Weights of a small GPT-style language model, trained from scratch on English Wikipedia: rotary positions, 7451 steps.
MLP neurons of a small language model. Each row is named by its layer, matrix (gate and up: input weights; down: output weights) and neuron, and shows model dimensions 16-143. Each number is 128 + 32 x the weight over its row's rms, rounded and kept within 0 to 255. Numbers have three digits each. A neuron's up and down rows have the sign that makes its largest values positive.
After each neuron's rows, "fires on" lists the tokens most often at its 100 highest values on Wikipedia text that the model never trained on.

L7.gate437:133084129088094193126155142107147103210087170173107094088154142131117133121116126090123145110164114148140155068144118127112098124079156201162131203123122140142143141098167113141168143128068076134181137097156209037063100122101096145101159118147123148023164137216123105137163141092128160120065140119087064205097146187126164126095142136143128183161147150152163169052138171143066126144120
L7.up437:089128149074136146073144113177123140193157153157092128101130143147120109159118124148179162045151092066147125088123093079170119121120149146139091129148079118066160156194113136104151099177086069113144134076145082069157174142162162111144146136104109183113175113085138136048142131094139114130096152111165098139156127199154125201125135132129149152162125172084107125125132167062091149070077
L7.down437:102103172128185146094132079117149127161171155156106102101183153121139139123152124133117160112114134100096127142151177129139125102083156134107181128141121114118177139135203097124149091084117117137166187113134122105161150101126114082119141127146070157102135097123111117101156098103181116139112118141082095111135119175132125160118173113165123125137072156133179124054158185035175131072118
fires on: " over", " than", " about", " as", " to", " of"

L10.gate1238:144132050086111156122106101132110152148132125113132077095131111182162144104100061147126134096050110151117043118136143098140142128115171141141165116151121171174128154162110087105143126069096098147133118135084195149118137141104107143093160099109089147110120173082149177168141138088101116140122139098189096134113152122086098123137103146181101124168114185134131141157109150136130116136092
L10.up1238:093170138086149112108218104123133168112081159099184104107158158144135154127107129093201174086172099142118149120129081101131129203118081120152189089122106126152119122092103134107176131136117117129074104173120139133089138148148162134128143101138097127125151130143146115177173128036121192178115114109168136085085124152061136125110070122156138154163144155122105163131124118166078109095165
L10.down1238:151138139155167145118150146120111110052109153156129139174112092088125123108097097121174167165145150103161161163104085161148040142159099132152138099138149108078122148141188156134095080134163095104153068131136151166156128119172130115145095132109054146149117143100113121141087146152184123131193161072118158106140092167100148110148069189073152157111123151146076084116136101130073109114159
fires on: " to", " would", " who", " and", " can"

L5.gate393:112169087144191103159082207137163164169134178140149082135064138127090166153077081071100068152132116155136097119108147117095187134131146168100143161098101136158140124122161148135068145092153152108143118086165090140132061129156166178139133173081083130096113157144132176157109163148143101097060183135159139145093145063100175152125132126148145155164202177141178153204202119114107121151101
L5.up393:159143116109142109113114125093136124138145094140127084118163083092130091107121170157153124171141127144160129118169150083114130147171063182115105110123120166134135142103177093160112088143134151129169174150170164126175095166142066159169101211113145085075112100126090177142132100095121144118149145168159097124115172181190041123114177079076126157176183146116144043132124087120095109096129
L5.down393:147079117108079103139171148145104041052100149125094158104167162143131200131141113097140094206140136092079163146131146124130233165153168142100099124109129133133114098122116138178094104094155134172083112070135119114097131106100110120171159174122157091122095190167110162131129114163117108115114104170151100152137136129176101134128108082116105114113150112102145180165109118149113119120154
fires on: " or", "ing", " and", ".", " of", " for"

L10.gate992:155129100191148140166099121153091151152114170166127148062099088139159131110096130095098104105147107147055103102138182161107117125106124151155158116123101151193076113140078153090129108073131094052063163107095134081122117127118125203152138107168139126191155197102160161117148137119169152062083135145140138084108166118070126102091150112156075158113143128176136155158133123110136107088126
L10.up992:138125125169065112121141166135136111143116096188186141123109170109143125153141166141126121141103108113120132130102177126082116111146082169112112117154145079123106142123107104206148107099155147133139137171154176155131128207167139176173146120118132077105109138115148130122123164143103133137129173105144156126097141075138127121125118059142140127117074145068168188107162061136134119120089
L10.down992:158135096170142113077157149135142155036136135118135165109124161099130115143073162155154127161101159159137152148134116127127121119181201063147159135107135101119157082104131129127061103136133140079081089175137123128155081101145103124140165116115149152136143142117155143122149156106153149127115148145122097100129154128130186062160123141125115115185110036094152116140113147128128107091102
fires on: " ", "-", "th", ".", " of"

L5.gate665:050156107113122109109173144143099178145109103149119098125120102110095154138134060170091123121100094132162084144121112112067164134117105123099083125139105095159110139132144135156113113141132097120100113118140073161119081105172121180127144094127156072071118103147165143150193121139143115147188139087111135141147080147119163104175100135161114126104151090094105142122144082100068169144102
L5.up665:151152165126146128069107140136135086133130035148084134104139092122133189205138077087143094113119132065185093111109091107115176109159104091127089066208105141148123119152147098152118128124140080098106114089110121156139193067159139085133163108194137184059119123099144161163139155152134123054202124132138148138099106127210122131142138163069136112119166110085087152136095153116114163062130
L5.down665:116137086118099169132169107126110128091150143125122168139128107145107131157135141130098127109103174069150124066131138101101088153166094105185118150166135159112102127148055104116089082099159182070088116140154093132153103097140159113188165100107166078101153126162141142189141149103189142059155126127080158116186160167132097118104087171129169094126122080135097172123103185138125197125088
fires on: " to", " of", " as", " with"

L10.gate1234:156060172111172121114150147198198137172142101151122155131112138065170093110056102110106169178210144163133152136095151130088094192116145154135123120132121181141081096107100124121169084186144104144176167086108125155127107099135080143128166150117170158129083163133166091125071099126153095057104100144120155119138087127145117159146131127087145115149109148115168132154141124189117140136160
L10.up1234:113122157046091088140138036112086107111115138109152137181128133135156119103060151113094168071153115116073105067110108094097141141112165099155130078095149136105147141146149093155169134147144117118101136114086137096117106120084138117156156149209139130153121135140124114105152146137111131137078047113146208059086133144168169121129148149117078119152105140216092100155061113121091077115138
L10.down1234:099170142114114121093121215077105147152137080103155098070130038121108103116172121089086101093165092140163081150150118110190135110170113100040198093096135109139105128130170119132168112125037142153156166152137136167095096121112151195104157109160117089111066094153133126147128174143110162116082187105089124140085099129189192120117175081113131151111123120112141152159121082146166100124164
fires on: " the", " for", " to", " would", " of", " The"

L5.gate753:145139097118182157179179174170113221153147149125082150135124119124154110075163124098115104179127096096139132157137147118119151116113157172106138171168091123212107139110133099132122130137141120126124155191136164091098159110168113143075211105121129073126129112111067123072119127121107146074081130137089103138130159083189125130154145133108132147120163134125161120082182147156094155115161
L5.up753:143081113141082097179128107149132140168147134188156145133064189074127117066188206120109124136142146121148123105175137139135186065114064148162106111160121135196123186161118137155110134117184101163144108112114179095161135157154130077133230114114151150181111118143132151140051136148168143102101152058182110143156100076124159145092181065100121211131129131130139152078111166133148090090119
L5.down753:121118159061136157160153127152158129146086151138166123116133175137176136104193143081132126109004113120153136080210112139096154117122063094107144110110135144121139124141151104178153163092084095130135095150123126152144113117255152110098140142136149165150097077129132101154094132125167176128160131107094098122102087158143130063113146156130090172160093133172162141046138126096097173161100
fires on: "-", " of", " World", "–"

L5.gate221:146121147155119156094164110158068162167140122116114149144117131125188096137097090120144176125160094099082101151170123173142139159124126126150076141108132156154109119159153116086088141139145198120095068199081153085096144127165115086131151088166117145143162081115160114096128142092174151094128121178147105123142098158157130156100139157092181092124110112175155127088157141139118117140148
L5.up221:158071101183097128154145183127104171113146147125108107134072112146106122110070152155088154093101152138134156090136189094152146134125137107160147164139076162110114131116093105061153155077115183093101117197098160176198163122163110094084158150171146170118075060094102118185151148070124152083154114080162094130094117164146087165138201119110191159141125121122110137109163150138131049109072
L5.down221:101136097100109135121156167114106172090063231113092072119141145139132096153099122096081129176153187117136150127189132115132122138152112104125122072099171154141126126153106112148090191103116178141163120111124153100161110062173147143086167115138205147053110132169149204105130117180147104133145142143113118122135090143098086199120136075141144144127080113133107143136107130177082105151068
fires on: " |", "-"

L5.gate21:181159165159141154088108136122193111134177201141165161176069108160172112086150102160132142153073113105129101104132114087161115142128130095100111157121157152156146142118117151133045081050128121073100095115069108075168176195145135157134137138083170080163171156165154122153121119133159080118174112136119163125160118095148197086139113142173084145157095197134165173116148108104161117105138
L5.up21:186121121131108093080073151121121131116056137147169117110135160137150165160104111130112146103125165137200052139130085149087120109159173141052148094164137110123117153176119094191182185144107087058064089151150114050089132135169207123157136151187160124083078161152184121129108126196119153057183103082142087130132102133147171081122125121097071150117107118087151125123129079165175133140134
L5.down21:092089132107136129097118114111125156140182089093143113105130124130103139081199142132117128099042160158155154108141180140149112068123139086114106083156128120104115175136141116141141156123135126150100132156160138103107160102165156117083156122147147103139134087133133107147171189122138165142119172119154160108051151165189140080131117155138177157156113122118158044146173096110081144106172
fires on: " |", " ", "=", ":", "-", "$"

L7.gate561:149147056139086115132180161171167215154100137197099064135137078164147118102140109140123082127093139149142131126157090112117181095113138186073174116097196101113139154110191109186145160164102126148141159084145155132166135107107133123149133138162159142124137131097163108070129091082118155138141115143129107142190180137094104078120131113191094175092182111086122136109133134117166178156108
L7.up561:128189178092143076112100128099201098092128113181184168099087051087120164119162121149087093130118118127166063109140139106120132142152171128094146167164137092143112177129137152096136139090154159158106150132129078129125080138076121095084156133180158132108136099127101171095121182126080121147086136129073123106135171121127107066149115199164125170099203115095122116209134171169117117103153
L7.down561:085162105104091211186152098101089178129108132126127142113147108120100153071172136197120108124110124116110109082118133144100129065129133139109177094182125107099133126077061111154189152133171094128099146122137117084179120131189136139183098127151133186126116085136124092139088084085179128146161111091084144102117138129122144167118199044129115147133114146196084134154132143151065116089108
fires on: " be", " not", " to", " cannot", " most", " of"

L5.gate298:094125087132093171149161081124143095147129131144144118130136142100161126135120152137121147112172163180162160122113122078113110154175136158137121126147066084162110121164175154124154079127089108166120181162158165151048074153139109126140133144130091170100122147130070082087156175131140114090072104120150124166079173143101129173138095142103067069159099086133139167121143114146075150060133
L5.up298:172100134180139124092151112144146131096156118176149181134116136180144071108120159172166153094121104099115102120105141167103129121139113107161142090136152130165136149112137109112141061092160126126166182153064147179221154164124138140103092167154123150160169118146118105122139116184106091150196108096087148131138106107165102116105126141106124091135149126222134139124188121128142107150124
L5.down298:152092121143143063106099121124126114062137129126110207104143164157124138124117141167111105133087118176166067132165127129145115102120150035131156087114139119141111129175123158105102119087206127104121153183105104156108113146137128116170121131131166121086102143139151126157121150173135105116161097150122119172117157115148075135093164182155148130131104128142184128138089126135139140132187
fires on: " by", " from", " on", " to", " of", " in"

L7.gate1234:097131116123145192125165111128151135143115186163185146100162103053122120143136127106154152124140072178109129145218075110158107169124162099120112193103164192082111112129114105072101129110119197122125115199133104126055129134096116099186181064146103148154129125108127131133128130117073154116141143092152092080215133135151077139106111111168086060144146093102194130117126156125182117081123
L7.up1234:136168128097093048166080153152071131082138156136097179122150130140124102110049100114110176107115074138082157127133077110134137085112156135124129123093110146151104108134040058102158117120123100124079136184151133068147163146174137114084149135148133093077116098177113147151171123141171195081166085118088167083145183117160178144071161093151164152096140152080164129152156123143133132175111
L7.down1234:135094120121093122171146211187150122178143098145097179129083122157194129144133062135136140128123085150170123104100087084156149157066126172162144125087128055190096142132091110107129171127120116135129092142086096112119090124168092153086108192171117076112127133106160186139180187116133161117125136138163142142086148152149147173130136140114168171098164090103159096138146103137170135155134
fires on: "-", " in", " (", "/", " and", " Player"

L6.gate620:054106142033146190189158156172194124110139112124146120110092131130168141105182100121119168109205112092085136087145084083201167156129121111163077129121117149163082109145111142062115120172131146142145146131136123123090112144139130122082116127124162107148138141103119131085137110119147132156093141099183153115105166100156158172159223116158077079072101126108096129061120145157121149175168
L6.up620:103172175104133071151193153141144149125152233132113117162118171082118068104050098161143086121127188121159159097092140134148145116104144175126112114133114125109083138109171094128076086153096088109148135111181100099144121095137146162140156134079146124134171085089140125112134127120201081164081072157090068115098101137131183075115159204115104192155084124119093152120115104181206090137177
L6.down620:083130079165134165144163171074150130142149179142118035102179173115104079131176146159117093107151118141194110164159076073155135153110101131144117113094128126063159035147074095126143117111095117107125143120128198099129074114144150120130138148072139121084112097081185108139095110128123100185108118144160150148123105071178102074064138149105113130112167104095080155127152117154111136221115
fires on: " co", " at", " to", "co", " Co", " that"

L10.gate412:094048096122111109127094123113160139106121113133167131078138098116126165122095091116094128134140086120110123078160106096084113163130092071146077098143089130140063162143148135104157106118128094117160166149126164156090137137088092115142145160109128115133133128132141142099156135138186073167078105181135118158147151189058131131144126134154103130105134098110120145154153122139093109159183
L10.up412:137142080073099103156166124115161157125144160166127129130119114120148114160062126108145165141167120142145105095123139078095134145132083122188203084164115142203159141079111185095133103090136143080123149105127202109129109093161132081110169058116112139147128071126121086141179131157101147124170125084152119095120134148159061130110178160148146156132125108173114081139065141102134095151150
L10.down412:149117140097142100160185126078116121022078143050108107132139142098153117115159152196148098081180130146150144170089124093152158192176126191113115098102163102129139075163142120113146162129044141102155047105124069158156151128137074131107132111145148120148137135167148154170122149119148118155089108067135108123117113099103097168160039171146131140112179113159089117157114088115131134042111
fires on: " the", " to", " on", " has", " would", "s"

L7.gate462:109119089156096097103119078134152085191117145138131076177119119133076192128121082144149096063116131120146136110163149103159144118138093120087096133137185120141085155110154106107075116109076065171094091131101157104151114150065106131164153149175118068074150185145032065094097116109114117079103149115134150139117127131178114150114164127148150125110123195107093108121187133132120173123115
L7.up462:085061149108095100112124132154202107150124161129106177107088148168162125138173097143171147106192193143146105162123152144176135160112159123096146118177133080109157165164125186111131116174148094137129141142162160090153124088132138125161113117117152094164145166056061095181143098094143110173079128117064104043173129170172173125111177144145181138101183178130093142148072186133137181087115
L7.down462:043128186107101094113114116105157126172080151109097143122117170127168135189151145091166135098157181143195102124141158143154200117090150126066135062118130139138132124159110123122128081185119130141126127088098166177118097111137115097125176122147172120140114163102123201145208084166169207155167070118064131132106097205154113168082143107119137088063142126118125145114076135167142163103161
fires on: " and", ",", " to", " of", ":"